{"vocab_size": 32000, "init_std_up": 0.025, "warmup_steps": 200}
MLP neurons of a small language model. Each row is named by its layer, matrix (up: input weights) and neuron, and shows model dimensions 48-303. Each number is 500 + 25 x the weight over its row's rms, rounded and kept within 0 to 999. Numbers have three digits each.
After each neuron's rows, "fires in" lists the words (lower case) most often at its 100 highest values on Wikipedia text that the model never trained on. A number after a token or word is its count.

L2.up956:519466461537505562513504546444504489477489485533502490490480511479522485465560499486531514509521516515505507522537521463521491486535499531494545507535462513462498465533479499530472496521566521507476510473520499490466459481524492469501471487497526515552484476491514519520505503522490477513471486516525523475532499513485474476490509504500508484470530512472480518457507504500509491484460473504474448463513556508493491471496497468508500483503486511493500475520510504526501496534516487490550485504483506479499474505483514507528501468493502492513516497456481511501507487520535507485474503508506478495511508519528469544524519508507564507507556483537524442533472508491527468463478498532526490496536515478502503480527491489533529465513543524471466546540481485466489448501530506
fires in: "of" 73, "football" 6, "basketball" 4

L4.up1468:455526486495478503485493474521515493476510495517481540528505525476533448494520456495507441482467515524503473465541510511561529481466494502532494528480468540477491512488505493478485501488505506454523532472481467489507484497523535454467478465453513514468486527478535484520483517506496490516497544516479499464499527533516521463494510543507497523443498531514476509530507491504480483498536462501523492534478539530490523506504528476508485508533473464531515471472482530494492510512479493485481511516468500495481511483486499518540508477515491486450505504524520499496521483503474426476493476519466498545531497508439507487560476502456530547498501532494483473485537505499510477529509532517488470489495505463475509516519545499505527487535504511460509512497535507485477491532471548
fires in: "to" 42, "would" 24, "also" 7, "will" 6

L2.up1905:460522456494526538512510534521490506429508523499516511488507467448504489487484483489552503484510534515505469486513546477478480531544501510482505498511550484547497467523472467496514496508531533510514534477517453507528471491490530509490451523530500517526487499511512472520489509505502491484574429500501544457443481489500521468505486510487482507459505498515527550441498543452512459498468491505509519526519507535492494522508489474506508460488467508482485518489524522492504483480496507472515480493507531452472463526501506456498495491490506481454465554507532547505527533481515501503525493512516531475519506457526516484466507484511518499505497508516523495486500470510476481482550492507518504473512549468512538500548514467484515468504507499475511499486462513514485453500509492
fires in: "of" 31, "station" 14, "school" 13

L6.up648:529456501533523490509480544486495488489497514472473487475475529488498460488548481455473504507507562458519488499459499484478493491506519487502480523500521469474496499559519496500441499523510515500512517463512479397477465492507511509498530464514519467522550478524474495484509450528523484526504444493535499489515477476489504489480512531555488479485495483501506503507534520470531510496504532502504493517511516499501515489492503469474524526472473536522487497525533524504476524536474470519479489503463481511498497472495530456501488500515497482511495497493480511517533472536489472491489500504495505497494483491533525528530495514526518489494461495498470551517516472463471540534509526502479541500540524485501448477486512487485518482527542447485512534527504535531470457483503454
fires in: "one" 29, "over" 17, "than" 13, "each" 8

L6.up796:494454537483467464510477530487490462500489506548491527510552498478476489479543522507460470496472480490501544436488514502513506463509566532514509506450482520497533497479515522500510466487521482520487526512494505472487458499544507523474499496497474500489477544492534549479514493464494455508548490478476478468520492513533530521519487493519516506458464476527495488454513515531486499518525496465480514507522522508485499496497538482517475469536487528492509514504466493505498515491476524508512521496460499496474464495469516499514484492499513501523471507477473510492486482473484588544499538485496477548468498511523493520492492507500526521525459504512470524538506444496485507515483519482474511540479491492504488525492532538452515493510530510491483463478540482459538496481489477
fires in: "the" 30, "s" 12, "their" 9, "my" 6

L2.up840:513465494509478504504470479477524527514529509539490516553443509419496493489564570520489526500489449527519480497528494464484510519507544473495520500491483484497552497486497498513512482489519559487496506498483541514501477475510470513438530492483512515512479489503490503540514518532493507572513498475499510470503514486485491462499488450497507523482516540478525536516504529490506497551504529500529485471460538545493489530469487523483452462526455507539499496514472473474521450480522521484520462485508501503497476497480462478507521480477471559507490469536467471550466499506487498514468518489511543514514529540479487493460499522476509513502509472544455510487529462514476455472530490509513461559494501497508450530499482490502511518523501486486488492511532497474518499484494521
fires in: "of" 100

L6.up1350:493524482523525504510506497472507499529511498477539521522503489545533499517522487512493503470499470498485476492469465500504520543534561497505498508513517507503486500478492524514506519496506517493465477532487520450494513463520493552479517544526524476543462485514546467479461446527510504549511507506525512514515489520506480519487482482488532488458482474460505453457449467523516490496518447497479540554489507496516457520501453480514496490474561517506500494501539548462520532504492501526527461451483477491505473492501483498470500527559496507510513540535520523511509451504456483492524547516492506500473503498479502537503517476527523454541505508501473516505537465460497483513548520532516477513488480509467478510534443484510484497531530525440500501546494481485523534540486508
fires in: "this" 23, "a" 21, "that" 15, "1" 9, "what" 8

L2.up1400:472507488504495490549474527503470519505490485518519457531473487496542501465471516494501523505493532478513490513544485496492478533446500443504494522519510507468471474506493483494502473488455517486530514482505523504514540445477499497504501467488509484457535519510467503477496545476507487506563509531525510529462501487519482498488517477491514489478520536470449471474522463492487505494478541424514518495502471477482494529470474528482494477525519502484491546455466509522506469482477489454534511457544486505525501534516509497498514527486511517496472489540457496536518518457475536448528485516546548512514519522520500507498509491514472487503498522512481523450496543432495465491455524543498444500510508500541523513500473474521435477496490517474479517511506447505513490498523505
fires in: "other" 16, "career" 15, "of" 13, "several" 12, "various" 10

L4.up1056:494497510487526498529509514503527484550517512454533517495495498492463477522522475486531497485545490491551521564493483484473496478500540484506503473515517480469496528517494461475555451552486510524489573515484533473523526525497501450491507527525500471517515508479533491447482514497524497511518504449468489449513545508528519512504512470457495488566464480492526486466485509534501540468488509488456521545498522469463466525466477512526494494522476487467510500484469508512482493517466478529515526519475518520501502465439507538519493467521536528498492508513475503494470475521479494529506494517489447515529494533474516530494493542505521490503480529499478464508507513505508530482517487502505529529517523498532522522492513548490507514514495546505451504515480516499515442511478503
fires in: "they" 37, "their" 20, "married" 11

L2.up1558:486453493496491578521454524467483488541491531510500479480471520533486496463468482512470522490493517489548515485511456511495534495509489477495517488526496499505467533489491496546467528488492528524550518473494512457483496512516484517532505470508508465499540509515484458502475521486492512490534478496526453492507475445503537518519523488547472434485517528508505509486496538517502511535512509522532469513518516484498479443523466510503505515457505526474479509529518532491516490440465488528501554477464505509499476489505504475496507553511491529503516483511460536540496484489494501487489466506457482465559523494515544509457467487505521509498502509520476500517490497468524507454501490500452483532528497502506542494503481512508512490571505516441539518519476438500479482493510492
fires in: "and" 25, "t" 12, "but" 8, "s" 8, "we" 7, "what" 5

L2.up1204:465506498515525511539530512482521544504580513447492516491481506522515507447488497497501477506527506463495512483501510521489488520483475513491518446525491467516527501441454549501469495513530499531459530515524547509516459509500527489490478494504501454533508542453472492509526490533494499525529508514523526507496490494493491543526506485504500519491518547556464507503525475505500470522516489507508500520542505489511456528474484538508444486497479525485509508469498506453487481516482501463470469523504493521479502567508477518523496499488476499455503503493450500504477491491460492489512507540568492490542512504508519483496512493503501490509498503513480516503511512527499507481474490492480449468495501456484504526484464493476505529505506545444530511528461559515525497523529498
fires in: "of" 21, "with" 13, "000" 10, "four" 8, "into" 6, "three" 5

L2.up633:507483527517521523490477544451489484515532543503517476453486524542484461484512488518483501482522481507535477525489426495496531503540498513524477466551432507495535494447505511500509553510512489534488468518493499468494452544510525457535494477537491479517547460499510494495493485547482504516536480516479515513505489485506525483544501516498539501519503491516522507544466469542514527526484487499475477519513478525494477515501475469503488492494484458518492454466511516457478533520476481497480474514531491520510473489479561485515503500552511460499491519467482507471508520456504508534500494479465491484480517499493516483504478526554513437518524501513514496533522505443522478495465511470481531546500462501507555484502504503508504490519484458490534571516501453484536517485500513
fires in: "and" 63, "but" 34

L2.up1132:499495505495467508475514543493474479440495515518497505493556534472530515485498474511494495518540486481516527510495481500462488499533508524495475519474502491493485514479493474514522515534496521510505568518486550461453446475489499482465498467484450477554536503523486488527460516475496460514483492467430504459504523513494552493490534483545512511489512473531548497513523487515487512516514521501511571535479473469461477497502523487470465492465513500485485491506530482490502480469516492521487555466501513476489449483516496508473513528540528490505551483500484500495466482489500486508523486505504476509512529504478510510517508531501524486513461565457494459482473493522479540470540465483523495508504474512531533519495505541473485503513555506506490523533481489499534485442506494
fires in: "we" 18, "ve" 13, "team" 8, "court" 7, "latter" 6, "they" 6

L2.up1183:489501508541513511527541498473546500459581461496515533525487477494524470489483531477491489463534485487493486464540516477532497528506453498452499519527492507463473491491538482503520498503473548522545522527501523524517487498489517483461524517524502488494499512498524531492483484511471538479508489493506540510500505515492519507518507465512495495471532543499535515491524465539483557489497527455501536499533483473528464533531510502528484507497538520516513471510485471493501509473499492481465460491494494484522510512554549484521523490506560496501484474507484508481504458433520498497448525537519534523524506580496511511476512495480484538547480536527471496487479495485499506508453494460506481493538459517453482482514511441515530543485497501503509457514481475501467462489508487
fires in: "of" 37, "are" 14, "were" 13, "among" 10, "into" 7, "far" 5

L6.up1549:478483501539471459504471512481569521499525519464485468494486514507500500490501512523499470518476552499523500477494507492496483499514508467452498528496568548490480464473468488499460497495504471495490527489478496500475478488520527543486516479528489500467540506542442485529517492531469507455466489487496510520479493524536494546477505538490485483517481513503528495530519473499497489494490471510505455566516530494463518487498477487518501522509503495475503515490457465504489527514427525549478495482467489472487534469491503507516549498547531492482500491511478484517531554516519464487484526497494533505481529490495523435481500468492487515500505536510511491519515523481488511464497502461472501537487454514487493470505540455480496529491513478514477529502517509518507493503489479
fires in: "over" 15, "for" 14, "about" 11, "just" 9, "than" 6, "almost" 4

L4.up416:475501476517469480433483519503466496508484506519458459529526512500496496494505511472511466496486514493481426491491495489521510517512517508478518492483524453478493493518509508491498521475510502460475534487467499469529507467499479491513508493525483456512464536549549468489487551514523449525491506450524520489489494460538524495473455514496507486468475526491484512472529487485502502495507515531531533486543490515466482487501485490536487523454471490520502473455492568497479513478473477537468489510498472560524515521511498474515502508548482507487504482543523475505487525459508500462482485510499503479510514495455494497505504478509506491480487544504503412492485512468497447531476478515476516507479496496505495500507460551480513495480512522471495511507560526495454489506525515
fires in: "to" 22, "would" 20, "dehradun" 6, "seyyed" 5, "also" 4

L6.up958:489487518485509499510505537495494476486488477500521524480474519515537503494497540476502470449494532541472485451487472509510482507468467520481519519500487484513518498517481487444481470502504554483498519471485455526523471482497525531501448533501517497554484496508514523465492464545510490494518477478512536517467499515491506496513470515459485535502494525491494512511471482503450487451462508478484495525526496486523507465530507496526463486472445493461488509444498489493539479524555530516465526506513494447527517527503499501483531527473511532544504509500483509519543527476473494455456530525504507514481474524513451480492485502496528526492536504532479551482547516568496461496516490482455495492500533503495528487553489471541531498534503489493471448480493472479501448492502492
fires in: "of" 28, "at" 19, "having" 8, "with" 7, "to" 5, "in" 4

L2.up1582:495485487499510513559501504501520516464468513472529497519437514505519442491476482529464471464483500442508493510543489512521508537505472503519526490495488488462487488445504526537496484484517513486540482492490500501540493450483542530486520530495543484524490507514435476515493484546469472504521494532517511512450481502474472483493487468493507517487501502493500477493484479501505509509471514476551480490491562512496464492490505571516471512517507518495495506491523500466473481493524536515475499501541467508471504505508512480529538485459469571492480470487511461524455507460529507465482513511531527506520546559485492451437467507514518510503515493498515533489499487464514468470528462510479455505501484492513492471528478463524527535522491490474476489554473531528524553495531482
fires in: "of" 97

L2.up5:491516522561496549512471478504472462481501489558521498515552470484446516445531442474475522492501499478504488528501461497521526492498488500511494547524491517510480494518489466487486508566492533501494466482545497497531480496503521515495429464494533495526515505493490491477527479462524507480543485434477478480521493499501445532492468519541487509522488474512500478510508495500520519491476530527503525494541529494506470489495490507511494491469459516516508470516531489518470518438466537471491490523506514487485496503478512453510498524506513510493446527533495500532539487455482513482528503541523498483521518519484514474476501495485476493494483538499472528500531469497486523512538492535530510497512509509475503486527508463457473405457524518463503545492467485474508503536499536
fires in: "of" 26, "on" 16, "from" 13, "africa" 7, "territory" 4

L4.up70:497497498505491476509474496480472478488480490490487519521500460480482479491549510517493488556522495476512512551469519533473485495458503534495533447496508452499475509522491497503495519494550495483512522520456502479491488527505486490459513457462475485512481507497510522495472505498469510486539489441520542493517518495476519513505475457516498484515486491473499481486511506457498501541460482538515488553508459511469473449552517540455460516521502496451462504491548556488451457446487489509497507506456489522507482437500522520493486467519512515511501485502520491497498510496520518528501530541486505463509520538515504507506479475529488499501470505523508487522473520519517567472544490490468484520517511516518486513470493471513470514484516484522482475510501503467450458517449478
fires in: "not" 35, "s" 11, "they" 10, "ve" 8, "were" 7, "t" 5

L6.up1303:477511518493512462511498465480512486486507519490493524448509475485544528495510495473499511491486535530514505442454502489501495499526545518526484515458469473512490545531478464492552510502472523488486468463525452506489466472497515540462475510514541506514477468480513521509487474478500521490496493541560525494534534493507512498505489552495497517480524516467491479449474488511536488514485486451490500503496506560464475451499486445518499464489469483546486546525500531510552467526516483467489525489464485512495522504514492485490499523485500505539549517530488470446464497471474504449552520529510520509484497504483495496521484492485513534524480519500466514539559505486517501550514494491497545461489546481493502499511509502485503481542526490505519524442513515515522476537505506
fires in: "that" 38, "this" 13, "of" 8, "such" 4

L2.up1044:481495475446529477505544466501480484483533501488503456530504511517504509522507466514489490489507514519520497512488508476498516532534533488496476507474489492542472491483489513506529504517516505475528546481500473469462476490531532476473471527545465497539517491484514501494469496518558483478538473519483543484467506505498484481494431471484536469477489511528461452509479479499521474479471548522493533509493505469497482496498511465485470491532502508528480479457514481477546500492535476528523525445551471467514483525491440489477520492539487502501487509524527503501540515469504491521498476469489498466512559459508502550523487447542531536547545515518466513518515496528480481511527468519499459498510502517477519510498538499516478541536493491487465498503446483514479518476521478
fires in: "university" 37, "college" 33, "school" 10